config.yaml
attn_scale: 0.177
tie_word_embeddings: false
init_std_o: 0.0
init_std_down: 0.0
MLP neurons of a small language model. Each row is named by its layer, matrix (up: input weights) and neuron, and shows model dimensions 0-159. Each number is 128 + 32 x the weight over its row's rms, rounded and kept within 0 to 255. Numbers have three digits each.
Before each neuron's rows, "fires after" lists the tokens most often just before its 100 highest values on Wikipedia text that the model never trained on. A number after a token or word is its count.

fires after: "H" 50, "h" 32, "pol" 6, "N" 5
L5.up265:046145139134104132164112080111099086110107141123136116140077092095162151160118110083176142095083098103157163104154087166154134165141111133091172152114146083086150160229162124159087188080132141140142139193043108096154191094177145156113115060087115110112141110144088137147133118097137124157127088136092193159131128076165122138128167154082200119130136063126120149074104108108129127143158150120144148109149147107163137089125123182164105060186120154172179121124118115126125129135107148

fires after: "s" 32, "S" 17, "di" 11, "c" 8, "J" 4
L6.up336:191152118095119129182123103126151133190102083162061166153105112133111146126104101176099113087118113118092094113109114128128230130142108180196127122096174129172115111142090101081112072142069134130167192102113076101155111149118088125139140111079119146118205118138097111150075085145150183090131140150172104127096142137177150108117146111054188122140097144147196127081121153127162169179166086153117135094117128196084098117135135127179117111141080141097100093125110121115119183129160142

fires after: "b" 28, "Br" 9, "B" 9, "G" 8, "M" 7, "first " 6
L2.up618:124173120161098129140126154091119096149170163152066065127127081131095142149125132106151143094175095114108161157122108076122137176147113162141122167137176075100118136070101111146145142065153055086150141109126154168170138058131103136167184181094140141133151136145145090106148097128109181139112090116081125105127136142143115109115148191155207130097087098080163107171104151183174122163125090126154103138107170135122178095201097102145105102159099101227179091092160098138105138128095113

fires after: "|" 57, "op" 7, "g" 4, "ang" 4
L5.up143:151178109089139113106187116105146066127152136069093087126089117156171100155105107090140130121128102149109122072154136128151118157159127113130185157145173188119114151134097121172123139106096205188129163164089134079111152087070123137121138128160097166144170156090080107111150132171134142107152153151153159128089086090099151073115082135088110117120104192161183135137151115169130104104164060126138105196124136092111135112086121066160135076139130106123212128079155186144123110128200180

fires after: "." 88, "\"" 5
L6.up265:138189124147163165180104137077173117102124109087150069154096143119162093079167140109187160105086127080100135186149138119129157116144105123151134116139112124132165062180048133110098150153117113198107111121115207083158162117110102150104114185158128136147113113168118142061129116181199111132135166087174109108067135129131086181111110117147112096094171149122132187151168132147111132107136064125133130100111138088070131123178106152136073163166212151123167113134146133160151101080130139

fires after: "|" 32, "ased " 9, "J" 7, "R" 5
L2.up496:074147125146105155111100161095114085127142146143130128190173128157090177107117122112107116156147110101122103078101172148132141133105127153080161110087114104168130149129098119136055037076097122182122105156110121134164106131132153111140099172147170135095181095121140207143122067151123156116093119062198098079126157150115113122171061171132134156153107107090089155149130167147198137096068142141149127122148154134174167138134121100136107099169104198103110096150135152117104183116101022

fires after: "t" 37, "T" 22, "| " 6, "it" 5, "res" 4
L5.up55:179161172131147168128068103160041133119124093134167119124138060149131139164115119069128119128166158170130083163156121133178107138127125121147098179097109102132129091137168098142130104102137142184105122121123228122144148108135093162150131100167188133167182165111129104098070110117097147094099138125082163083126107097193170068091166104117093161089117149160092132197105135174127113200162149062123134168126099120092127144171096099112124078160142095081121196111116110109155125107158124

fires after: "s" 21, "th" 14, "T" 10, "S" 7, "fer" 6, "sp" 6
L5.up415:133158108115184126116106161111183189080122126147086130160124128124130131144080117178094135142072156175150088064152120089169127104150121211158130147140071151140097118141087096156132109112154132132115165120113121095106124138128162183155113150122069089112098165138209107114099148067129132152148081127079101110137119134133197144118090116123088169162153209113150186125107116175112143134114094127168154101094124117133164121098053137149167138153084110094112189105093168126173107178062057

fires after: "n" 12, "ad" 10, "em" 10, "air" 8, "ar" 7, "Ar" 6
L6.up90:090134113147113094146109163115097141140141123092169094144154130113157119113168136141123173054154067104081179124144125114142115078139125120127141109129099154123098072128136078144137130122081144113119123138111131148152148178203103138133162050106121160130178146121107165069100127086130126129147120074156178126087076053139153125051145181126207096173185127082129171125213119095154058150174109147136121125175125121144128143092173186123120143098134167158087201146119083137138089143120099

fires after: "b" 27, "sid" 17, "Com" 12, "ag" 9, "pres" 6, "nam" 6
L2.up503:172171126130127162147096145145186083107134138135149092108107086108137071065129122124109128157080140136132025105151117164103130112173178130155150139109176137126137105076151097172154113100149136073149128069082105126089111085096120128108060088158121129152105217159118085122139134088155062115154120189144070093180127166176153170146079083115143111059094105103167086141137136125147114138135118138161103123145133128100110133193096064123124128189104133187117141146100158133165081103111146

fires after: "H" 39, "G" 28, "W" 8, "D" 7, "L" 6, "K" 5
L6.up54:089107125147144085096135105095138056146120142151151153095172111166161230142147136146128142104102114104087086162163106131059120087167082150104141135122156153088142094133122095175040095147112130166096164155091115088159113151159147123091126102158160136140165128111138113087129118102122122082212122083115140138164172146082119160097122136072198086132119107183161056134147134177166173165107111135146167149083158125112123100128112188140080081142145122115132090162180130106078173150116168

fires after: "s" 23, "p" 18, "man" 14, "S" 11, "19" 8
L5.up135:121126148150114063174088117131177131109185123154134089124183097136162103158146123116082171150082107064140117107170193145104103125193144175107099149088131144071183104100075094114157161089118116171123106106117127169139145103084114147162126211124118143119157167048082142120162098132161179134103126144093140140124151039124105083128122171035121144127148071101146105085078141156146138176116103086186122142121151145125168145090137109136172129133129121114130131146119117149187103168077151

fires after: "F" 26, "f" 16, "p" 16, "Sp" 10, "- " 7, "s" 6
L5.up44:102062110156160094124111119194151139140081141115138195107110147101167146174189159126174138113156128200148108110098130134134076138146127096148110147105091178129086132148071151098137071127094135154132155088172156139139162076170142130102162208104124158068165094129157125177078093115160136144066168164074040089168105105137091120121113130120098122110125135123150108147135089124105114152064143153127155089037113195129143102128124153153146131105104086125114174157171135165156161100118100

fires after: "h" 19, "the " 14, "H" 10, "D" 5, "in " 4
L5.up291:090106156120112080191086102072089130119182123099142148131120117212188152152081142132134134110086179080117123086155088177129108152099126175131159097127115124095171132187129107122045161186122139126120129162127148071144108134165173107026131113167186128134113177123106115149132144103143161057067182120133175114144164120118115110161147168052088063121109145122121123155101131136158122074163105100130187114107155175157165134098064149121169118129140125106154116105129136133143130145139123

fires after: "g" 44, "ag" 5, "en" 4, "G" 4, "f" 4, "re" 4
L5.up172:166076131132119063157182099145126127088193099091160164193146199101139142136127096084135117144113092103138072071099113158122109115149225112053207166146134132152075159118146127200146124085174101174109120136137148143119144156074083087127134136140151151130091116152132151106088191180160158124104121127151156162126086113125117061118162084133113132111128106192127097165141068115078139119106108133150109125164104109112125129114149108168128181120150104097181054136139135121131151104175135

fires after: "em" 18, "us" 12, "pr" 11, "m" 8, "Aug" 8, "M" 6
L5.up108:144128165118109128157179117149121164116126099116071118114101102130081117123126135083141143084128081104099124138106146124103097135135189118098114165176116068136123052071091094143138204074103170150075135132131070171113135172114137103077099150126137109156118128121057077121137117112137145103090148139160174120125097140169180169148117117157110214125137116136141095119162197172071118136081136114133171136156071080148227144104181112162105160202149125099135128134168147119181099129104133

fires after: "t" 18, "p" 14, "str" 10, "P" 10, "cont" 9, "b" 8
L5.up589:113133145139121090177102130150142141091150119148135133114043151170164125115131102139115107150111119130172121090160144131171139140092102126086099135113115108120173085107094123195093176100136149152153071168097145141155129116127102077161118113198111115167123177048124068155188132123099093133154114076145113100029126096123100154170147187126179127113135086149140121177098170118201136107171191146068139180127097152120171110120119105113127092104152114102188160150069126049133149131100133

fires after: "0" 17, "b" 12, "pres" 11, "year" 10
L2.up181:121157091118164122136144162084146101177147115170153046142176112146111127100110046160096126118174081147146080172143122105132159137160180144167168182117122102193121100074202106144106163120127134099154080103146128175166128145118100087113145075110107130117089108134179160111123109084128089112139130150089135091083028186152161091137155136140097140056122086114168144068166178120138116155121128142170100107142129124140182134158101166200171120074145141133137110150108125094113140093128163

fires after: "ex" 17, "in" 9, "id" 9, "fic" 8, "en" 7, "per" 5
L5.up385:142119159106141160178143142196157090098118106130191075100165093149115228071115099140098161169112094155030089079150097107089121147140176070171168148132081106165141074162100112142167124102096197108143103160158157151124161137105117106108127122145115136165114121118104147099150161123131169088089108110070110107124121151142158175119150119189122096097143153175150142176158128091143111185153098134100079082158149116129129141150203169082132090151085116120089147107125090118113152165098133

fires after: "t" 15, "e" 10, "co" 10, "on" 8, "te" 7, "the " 5
L5.up365:165125086136148130149121225166090155116128124109116120117110169131159114128147152086144107162175131080133160153101117113151098138145110109135177131208124147171105127129150115087151076102132098148155135126144163088193179049125167091097118161159168139151122173114132099120118126116175183114159142098101112146146094077105152082042161205143137148096084105139095143109135084073091138117129080132100146161140094098072041112150070103101125091110106143147131159147199161110101169110106150

fires after: "c" 33, "t" 15, " " 12, "h" 6, "ue " 6
L5.up564:145136111126142098142061149169135098095098113125107155165119131074180138169139165099152128127113168143134142166178159136149129084140066156153159155189119118173122114123161113125158158133080124129151191112153120145165104125124093116170109141067141156121173058126138063132091097133174167046059095201120142127100105132112142117182186133085067135132108178163104150166138109108132136098126123127120170107091120102059165177111131112113205126159089076105152107075073146110142131130154186

fires after: "n" 27, "H" 22, "h" 20, "N" 14, "l" 4
L6.up456:079169140065171143128123116164163140197173131099150105164153127096111165132216104162098197137098137164112134182082121075104147054167105110136141065137153119166132133114164172189133112116180119109105179121124128108178155161150178153167145079174103112107161114135100145095171090102166116130094117104087155165146112108172154170105144157100123108109136042101116117162075150097098083112144104107141126134116096145120105143068083187156110119148167120108155099139122108151071086163112104

fires after: "M" 48, "om" 13, "m" 11, "um" 5, "am" 4
L6.up613:147109062184126113075127069110185093118122035092064065134112156144145155161091147119161136109118182055103138155126115136167145114139128120125155086180197196096110089103117176101095106120117134194141112173132128140199103110140220083096112119129110142118170143144093109117147205078146082130120109132124114131164127133115110128154087129138084143098154103100138114122118150096123160151132106123134186152086101115178140125095152173131076144196150164118099181098089127116138128133128144

fires after: "f" 48, "F" 23, "G" 7, "B" 4, "D" 4
L5.up388:182128134140142098194061093104095129083113117120171146132098167174210122177146152172196138139087095164166098044116137166098142135126120099154107159166110126180087096125118130111160076148099178114098143130145110152163111118154101107101167106141124135099116152144145082177131016166146171074069106144100143083111134152148123117110122123136108124130133152117189101140133099114104170176143137075160126127137128195142141097106127101178182122158079145086115108133109083088133096120175078

fires after: "\n" 22, "f" 13, "F" 12, "igh" 6, "W" 6
L5.up288:142132088129164090126129119071140103095125129128133169182130140149129148087141144171172154129153123135148152129142113140075098141182119130123153100139214203143144127146149167123094116151143149154131198128127101082133109111121145109125130083118199172105130067188156121111085189132128079102122093138173173132135098070099174148128102114085141059162155065136150174146129110133165180151079184144142126152130117070087124106110156123046102106169139051102126126126137152188169142092077177

fires after: "wi" 25, "re" 23, "F" 13, "wor" 12, "f" 6
L5.up51:127188162097139102117156121144165095109167090075077143149143125154161127174114162099123159114088080111175152127036110126105099153153109145154116110146090115113103181114146144086214086114174133119147127100203117063096127163065141122145112127151151072161124074135091109134187109151103138089146166119128058169145106132209131132132126127165091176103181111111146143097071111182101089136074129162135151121106109102135091110155128099101116107117126105126112203175151199156135102128105140

fires after: "M" 36, "D" 27, "J" 20, "Br" 6, "R" 6
L5.up496:074145116141092186165128140128103112101080129152100164154085105008131160121088109187103163155151139157121108126132122124142121128143152145026182111132137122133125099151083144162118100173122114121082117106079116152177122094145154113115113124105158087073142182136091096154150096159182082109177066090133100156171158160135138168087118124131121119128166180098118116107141101093153104158112115110173124161177188123161206126150111102068153103148080140130116096137124134185067180119142145

fires after: "over" 24, "ch" 22, "ce" 5, "er" 4, "v" 4, "gr" 4
L5.up523:169119105095143105122068102147094086139147091153114106145108105076133093078148156097160142160125127117120129125127137147134079130139158138118140082169178124105145160022124092179148113114098132108110134166114112116115109145076118078020138135144110136138127125072196148131124113144090081153106140136171153170168116115104151128161166169106110099153144151146180165216123114167104180172153100087146127172188087139172123163103109155116108114118079063096151138092128144161135096105226138

fires after: "ig" 28, "C" 8, "the " 8, " " 8, "c" 5, "t" 5
L6.up523:092068116152096160117103103147108141141167106069111108110121130120189165128087129154143098167133151101115109132136114077087158119032091079099120138130172103153156124137156106208124122095153149180108131107112158177142191158122131164140192109095186147140152099093091054183108114135213168147135129093142168109143168183114137170133115128083142090134106123131085210149168164074080149117100135142145107071109127119086144154128158173146188107131086095087103132112140156124144092149150123

fires after: "le" 19, "e" 19, "l" 15, "f" 14, "cl" 7
L5.up336:166089152142186107135137093148143151095169114090168165129142052155110135171095178109186171162113100134126168115181121074098150171093110121158115120136192130091136164118089151115106124131083176136108147092103134147176123118197132155128146120145154126116084106166155181102192058122129153127106158119107139128133159077115140150141080148169079088120053147159085134045161108169152124121110144175137104087114144107104101130099166177168112092096142139105146190127143069101105076065156144

fires after: "n" 33, "N" 27, "v" 7, "ul" 5, "St" 5, "W" 4
L5.up381:137115109047103151098182108121114148155096173129162118127137154143163111089156093113178134138051094160120121071151128092104205062115089152186158073130157157089155158118136124094114103114146073140105190124101133117134169146132180129137129099197172122135088111121094103104138163142116158120160131105150133092133158102117193100217154122108180165089174137104137076155073125097159103130142159149100159052160107107132165137117115169173174152128142140079141129079142112148099110135082176

fires after: "J" 23, "I" 22, "Q" 11, "id" 9, "in" 4
L6.up10:102072109120097097117087144138145108097140105149139111131128150177102182164072092136129152128114155083123127100104103104116186110160128084128113088164143164149158116181098101136116167121118157125117109185099167086088174146145168170154129124151150079161092133162133143072160067117139150079123143129117166089199114124108115119076202125153062057105138149159167109181082157116160074183223162135106171130115167129156165081077154145140086172137117173129146110073116102165128157138116113

fires after: "z" 15, "an" 11, "u" 9, "y" 8, "ati" 6, "am" 6
L6.up473:168104116129136102134086144185083149151130116086193122158114077117099087134129119169149085153123099094118100153197138102098113113125102162104118156109147139148152133141172158163116149145149086124130130134147183054118106145118090095097147074175114207124159132160082101132151101126085153129136151103142133189182147117138128090114113149127166120069077083168079091106140081120133158110079127154136210190233063161112104107142159118121096119116128118108182152122140110141151059082158091

fires after: "s" 31, "G" 10, "sy" 9, "R" 8, "id" 8, "di" 6
L5.up426:162179071102103134118133108120151105102107086100088107161070160177141126151145142147063163142156043114090113117158078174182141164140148160125182158128135148122165165107113102084080095137155166109115141075149139106141128121116124163095126155152133132098127131092141149116113099129113123121172104113121126143122138176206096058082114115112136100158160190130200179132116078158136113146173083102141137084115113148179122107047072104108118166125131106207109107151152138154181179135166061

fires after: "er " 15, "R" 13, "cl" 11, "th" 10, "d" 10, "the " 7
L6.up307:153125201069161145090188157203146138105150109073189125213098125111194134075112111122114151167129101110088115180108108173103117125128161094137082173158139068112084152135119154207145128101138139142083143075157144126123160128134174163122072116115152096149159117146132076128099107153106153123112143117119166114096139128135135095065131135097130098161160158131172171164174121125199145118100111044150154128161083162125110121079128114109105131141095116136129079151080178116137147133049147

fires after: "." 60
L5.up121:131159048112156128185119085160145090164097095100109065145071096170149125142061103104122068136144127099104122097168175153163180152091146123155143091105117065120120098138058094129141144128165155136147102149110101106073177176161183118120161156137135150143114106164145115104112101111157145201146114146159100150113118118124150145116132135112138176064077146146127109140175103085107113122120095213184109125019138106081135130139116093170148126157197142123151131147144075135158113159108163

fires after: "e" 15, "or" 14, "en" 11, "i" 9, "er" 7, "g" 6
L5.up584:134141100078138152112190070163084113041144169130110147111116147137132054087138062115131055149129109119129163128191093117081103111102199102101075155135124099107113138168112127103102141150080135149058109181147146128107140156091122109119138149082126139162068168130152168171101204205127109109163186116128155153182093149083113134118146161114128123122154132122084109144167104136093131103107133096114195097156144156180154098133135096134057149134161146122145134193131134135145122157147186

fires after: "c" 22, "b" 17, "T" 8, "ig" 6, "ag" 5, "t" 5
L5.up587:106148140209156132134155176216114084156102173133094082134076118151143147094121134105121176106146134113121102139096120109117155086105095129157145159142125111185125165148109047127158151091125099133140105138159105138150090074131077095174092132161140143148147169118156130117165130082079124079164096151132162096192096134146060095151088117170116055124137124121122112195127115079185142162183087196137102164129123098115136146154058119201108147185101081127095120152112146105123113079147139

fires after: "s" 29, "r" 15, "th" 9, "D" 6, "f" 4
L2.up66:115101152156124101141056132164096159135191140093148157143128101108140114145163119115228089149102142158163118115148153151104186086081118146150106160153117144127118145092091139081128117060063144193177102112083151116058132117081114183097129142186144107112114142118136126139115084105135097099159106142113150173126123189163076070119135135135141134165142150108106135192128145119166086169127070127146152154090125114151172098105182065138047156177129155094157143156089126166121057125098117

fires after: "." 30, "\n" 8, "s" 6, ")" 5, "a" 5
L5.up323:085187147151107139141193200139156138114126114088136116133128086072122137093157093089064147131114093081153136140152103131078188096140156137132117144174130161152108169167082126056130170116102091119075162131163130138122180117112150176131104167135081174155094139130109112065147130117151131124149101095091157181182152088039107157107103139218122146152158153073160092089157161138123116063127137147117136084133115132102170125163072141104111153164200127145137150136081146094156122167144142

fires after: "f" 18, "sp" 13, "sh" 9, "v" 8, "Sh" 7, "ear" 6
L5.up37:150130113128136133143140081080117111066112052088088163107135053116111167147157124085138082201085046132175112128117157108103111158144173137114144120157151084128057112109081128160160111149109138172170132085102117112088095110163084119149120136190112154118082156133196116079202175121143124106088163146204159146164167158149171152154123150148093158083094143129148110149120124127111154127178117108206121114109099146092077107160087143114093134085162166106159173145131100115099127117156137

fires after: "m" 26, "S" 22, "M" 14, "p" 7, "c" 7
L5.up511:127140133143113075099060119143173128067116093142129174142130087122154130153141150111134124119081124052085103129207105151084105137103155192096124110122158104146151098115090074121124145109123138179106160081095144100178090115129157159134155153124104099125152210106100131223123109141108133194111146124185233106078126112142131100125121076105080158124125099151165099141045182159125153138096096119094148127121137101125170125146119119157116103174087199106103156114100149100126160112146155

fires after: "." 65
L6.up204:147173161136118135122147141158162137114174099058120124167074183158158138086126097111119213139163165075123165125109127156131117113135161120131133116097116103139137072170101135125145138125076124179122150079054131144097147114160159167122108150193123181115104089185137123113134103105193128125103111138123113145111160086188138133069130106130101169041122186134115152090110118161129096065176149174198109113075094092131098166126086149103116148147153127111186098120052202145124146131139123

fires after: "R" 44, "L" 22, "S" 13, "K" 10, "H" 8
L5.up191:116132110145146147127088159091166157098106106147187094140129112139095114080188110127131124146106073126139084146101124149083144187148168153172144068110179153128162102095082146144090137106155091106102096111126109088141111118156072131184108109154181115081179157120168086085153116131100156109196127069128064113130135184141105089159203180168079123095107150117127105164128140180172131143142164120153158077116116058121096083059125080168145146136074118123152116111135124124156133137052175

fires after: "K" 27, "B" 16, "M" 13, "as" 12, "b" 6, "R" 5
L5.up295:142211144113132124149112102078129107096171151102138149153122110106122129085163069126128194085144113095161100114088091141159113137140153108074098092136098115160136099105093125197134159161140078088098081113102141206123119075198136086146109142167093200101093135107161104094094060104110124117114125139187128136134147150062120086145128105177194128074123103077179081162081125128159152163120161186127171173143084120195118115136140101167110100140128159124128121146127150180159108162106123

fires after: "M" 37, "m" 23, "f" 11, "F" 7, "ar" 7, "N" 5
L5.up469:120191130119081039157141106100177130108160108106146206113100179106187109155167166111138166103127107094121151152114123133136076133134172121111169058133127161115113162144111153125143169107131179138086129117093135085084142175144173162110090107142098139115186092104110087149141100110172066063114148124141113114090087100117178136167119136122185183137153106125158103131122092114110149105133124109126145122157144124124087094165161119118009106160124151175107163141143180154104067057089129

fires after: "m" 12, "E" 10, "b" 10, "ati" 9, "i" 8, "ti" 8
L6.up476:133135105134121077137150164188146107119179158160083149193113095135159174197113082200114154102108145222080163167160143134065116108169078122118105156074130136156134189134089137095089124140090133089103147159098144161169145105164207123118122135110105086134173082088091143129157147147145150169100140161132159159165082103124107129132125143157153136066084135090139159094068086108141091132165080154111167163114087146080089115148136058125099162120121131094142130111135169101152141133123177

fires after: "f" 16, "r" 10, " " 9, "g" 5, "es" 5, "Aug" 5
L6.up300:126091162126156134141095129205093166099139130115170139199107083121164216102106119130171160096116128166124035093107142133207082147120137136116062146159117117148148131129044134112084222107099098146141127139122109111091152106149120162180108131109151080164111130090166120125079128124109179100125136138145144131117095132123124093140171165144031183114138181150111113132109050109150112109102114118112106099114078076097145142142190155140117123137087165075129148118128087153142108127140126

fires after: "ad" 23, "d" 15, "em" 6, "th" 5, "o" 5
L6.up464:099135125110122168113109102116086088137164106100150123138048156143158099127134104110158159100191082089136184161150052102116158157117106170120124167166154112129130157121126094133146105183131161104161086146068182164139069144152148135120099085114158142146116184162076167092150122091177117149089162098157167110141163068121095109158161143148166147098144201100197170091142076111136109083132111106128130161108140147127083124093184075130101078100147132115122182033085121088117124141127151

fires after: "T" 37, "t" 23, "s" 11, "tr" 10, "p" 9, "P" 7
L5.up368:127116128158135117178065148181129158062147146166079174132128127156153073115074188141170102128126125132127127197169154144098119107157102084179129203152121155104091101147100114138120150126108138066108081129123093132107140161173140137167115143106164192120127144122174206133096130102081110129173154131130098106195119158136083090155137143085105177099058156096123158134128091125153150101161144154151119130137177136093143104129123160136118110069052126044116165109103123092100196122139070

fires after: "R" 52, "D" 17, "W" 16, "V" 4, "w" 4
L5.up117:095131133127114109159098101086180086171134129137127126143080142114141155106104087146121154113125135108116069074172098094109100152152115179130182160156155201140120121150082098101205150141196074106092134112136091104105110117145175143111129129070139129158075220133124206115148155110104153144118074087175086147162198168044146135074090114108107151101132158153123143123103090168180106179136078120112126144110140107149148108120079137139118147178138185130093109114125185124095160140099151

fires after: "om" 24, "m" 14, "G" 13, "g" 9, "te" 6, "Ch" 5
L5.up504:149126128156084116072177119153104060124142090081128062128083128129112089124084197148125145097092124103130121142146068164105091182043176160122177146113106139055150089181116115136150177124112073153200118125095124038096134128178160114116106141154131127112138183158141115104163181172126128110130109154142121120162143102132112100122125143120073158104097137169132125103108076094118068151139160089153105143172142142149161151151134177129083124159110146125117137172120188074083103150084180

fires after: "app" 21, "T" 13, "t" 11, "et" 11, "P" 6
L5.up286:094136082107199094130074123134170083082162151087155107175112127133153132083031186122128090130165138148073133178137115150206146087109082133138117181117098119155179112123125091085130111087121151113180092141131124099176087115133160119095156160095171218160143108120143109109142119111103120056164174111161124133112142122136140095133145102158107212163119145111106112185073144034141088169099108127146092151085135141097107133098142131101118153094142140102110147157116123109156072126130115

fires after: "o" 22, "pe" 20, "H" 10, "h" 9, "le" 8, "e" 8
L6.up621:113126118145118080117091093106108137128134124144108141115079086104165121110168125123170173139109098091149119143133174107154107149115104079147123118093118127112084143099157130116119067143103069175126083143102084075126169081132106137126074138107107130125102143180140106165153139186138166083147107130141143176166055111164087053120192172112140152129186104187145069148141165191115107145170100138154127183146133113255163175114127151149155114172096161153115064145103128108129152083119166

fires after: "R" 39, "r" 10, "D" 7, "v" 6
L5.up292:142094172123134099086152112073070107107045197126130132190087100054174140147137134074110098142108148143105089117128101122112108109073154151134173169172100062150140142092116146129139086134142135188134141103174116135160169168115169134132119106094115203134141093115179115078165138148073098129152133074083149139137127152103132140132171097102180143187161167120201137111119128104103187148078097140172110127114092139124138128133131167074153130161115117105103155218106131180092101135141158

fires after: "s" 27, "ut" 10, "t" 8, "m" 7, "th" 7
L6.up235:186147058167162176089173151156104171097150146089075110134104097173151150155069070106105089108108125146192142122153133190172082093130187136153149125167100130135131048134091041101094117121089180097135140135131114156172122131117132085135149139175125139151151155113172126029104161143190114110127133110105135142119112160121180128122100112119176093120116106146115182095159139102157113113158153082121188147081127118126123123097113194133117111107079146144084175130111124115090116162191122

fires after: "op" 16, "A" 13, "O" 8, "B" 8, "b" 7, "p" 6
L6.up442:191087122117154152132140113154105089095131135107063155114106101129166128075036069145086079137121124141130117112167160114152125122148127100071161135127186143097109155112131095096154097043110083125110127092092157158206112120139085135147077104080156154123118152166116120148131155163171136095096149127168133106179154124120093125068070150116157153168116211147109126110099091142140103114088111102122164099193082160091171114093210130162139172127121145083117125137116088201148129150149141

fires after: "o" 30, "B" 14, "f" 8, "a" 7
L5.up489:142164176174146160116109139074113124127141101141170126144174108110100113161130120099160142163143128137075134203155138138159115165123090179159134108119156137148079140103087138159102147173107104057147110126118109133184099178116134182116127072078127136055161096149147106148190145158112104056171054146134141099125107197150135202096140145126137139074157153117149079128133146208109096128097144070129116144164167117106145131159127109121100078178101153063134130141092101096053110094143088

fires after: "th" 20, "D" 19, "Y" 18, "S" 8, "al " 5, "R" 5
L6.up588:136084160126140144074138087094117136170119098119135117119168100097150140143063098094204150140101166147093102078088132145123127069124093039162167153176082112132131119150101164151171108140169145060075155103100107112100124189056172138141137115118119203093105127091196122110145103128142137146090151169090124122105196129137133115088133171117157065159102127173158122172158120142169105119111121136086177136129084162155149172117103106105121093186077100142175099172171134138165150144133115

fires after: "e" 25, "le" 14, "te" 7, "o" 5, "co" 4, "| " 4
L5.up591:178090187139055078093125097148160113110184117083112150124130116109193141150164156132175099158165056125103091120116117130113130145210127122146105122120101153134118148110152150123070090148130105110114177125120166100140137095150150109185089115135172088165144138152138140127171116158145187039107088171147132159150146168124108085107143116096090131115115120043102098052113094105126150065072095162114116138113148115153069138178136096175144125141150198100162158092167100136102138080114158

fires after: "o" 27, "e" 11, "H" 10, "h" 7, "the " 6
L6.up303:091115073114158125151129128057137149139132085078150133200091222145112115080096159119181114120165152071150156127147124046149148098144106104122050161143156164152113101138136072181146122106172140138090113148062107080149109115127125101151173157176175093089133155104134125105192113150096135087119129112139120123121112073076128045118196152101153145103093089178132130117111125077136166127147078150139092140084113137183110157159132136121158182136084114151114135136160108127119126122118191

fires after: "p" 13, "P" 12, "per" 10, "t" 9, "V" 9, "ap" 7
L5.up618:135125118151166114128119156128167174136145121119116079171115099108183108120118116134091130104106108070142140099117130110129111035153118137127122066104147131088204147068129111121164140174094142064122130134158140160159122093108099135144130111127123167138180090115109151128129142128110182176180075075192138109149111144129166083127146174161153120139137163168163107126108053113162163094206180142116176089207061137148095120107115114132154100155123182091164189106082107084163111177078113

fires after: "ur" 16, "coun" 15, "er" 14, "Coun" 12, "eg" 8, "e" 7
L6.up407:110171143127125074172081117137147062100134149157135134126130088120134087129085130146232094055122211131135179081117125077115118078167157146150118181151172103165145154171106151138164139140093099136076091086129156143129081123110111109157083158126161096140098131110095128109114149137098090106162193140090134161152168146136123133127070190169117098149126159167115123095195114108106061103110124129129173116109139105167105163117110137132073105181140122130097157129163106090109187087191179

fires after: "v" 19, "er" 14, "cent" 9, "et" 7, "au" 7
L5.up437:110176104103171148188109085140138082159159129149133094112121169107137095115155116124177095076164181081078096171108137169117156106111120156090144161165134123183159124130123102135102091126134137194107139114150149128106155136096186145154090147118091163118162115070207193136082131106096138101125144117144130199087090109151100138085157116157143138131133173155147155174157079123070133134130056106122116109171145154117127165044134084159146067071157142080144150119088193145125109133070089

fires after: "i" 20, "ad" 16, "- " 12, "oc" 9, "str" 8, "ati" 7
L5.up217:143176131161120139131102126108151072102118122145161126141037159069161162140100057173175128110081167177168177132133089115127152082159078162131123164130174206151153115094170076117133157127068077120099141219173130078133119172131126131169146109158135094082140129119107120124085147113113131162164139127116093124092141122124107146122142151075097128172125129134169126120114152142120127131117125129070172144139038135074155112106123087152137114062100198108040170143130152150149104124129133

fires after: "pres" 20, "ec" 11, "ep" 8, "O" 7, "em" 5, "p" 5
L5.up250:177100091146195183186228131153131118115120142100077102093157070142119089158148143144131106123111079082133131116119128130075138092150126163150118146149132169165108140095136064105133100108111143125074076138102187126155117160082093152123148156142162099134166102145135147128188128158139072099091148095096118097083163181158152204138132121178156119147091132145117175084098130138174152120062113111080143134084106165103144080120170104141138101132128121042140174104170121101117065084152134

fires after: "o" 19, "ri" 18, "el" 14, "or" 11, "d" 6
L6.up536:115073084135195120107134114123163141125127106079134141128122135175091087128078110160107137091196172144167111212113063119072115106110154106165085117184120140065073176148145086129109101114132104143119097079128094070143124138119150145093134124139119156127120114106143135146147154117112183161132151065164080116110096125119199116071111156150136135087166149119140117175099037108169141208126134128143056134150196132146167171144157142131113208100145106140129157167117148156114135108144164

fires after: "M" 63, "m" 12, "R" 5
L5.up332:124132130146115123077118167134150070164106114160169093112152085134104130120089055097109148119168080110081126162136130166082095148150184173113152088185129161196127092122048113132142136148126067103118109157173097126159090157187114172107123119059163159142132093092141175124177057154121121162137165096140113079107120161084142141188116167148089144102098108154096137178116156129099124146104151072144102097122155145162139105155096100094116087170163151154179127116128172118158115118081214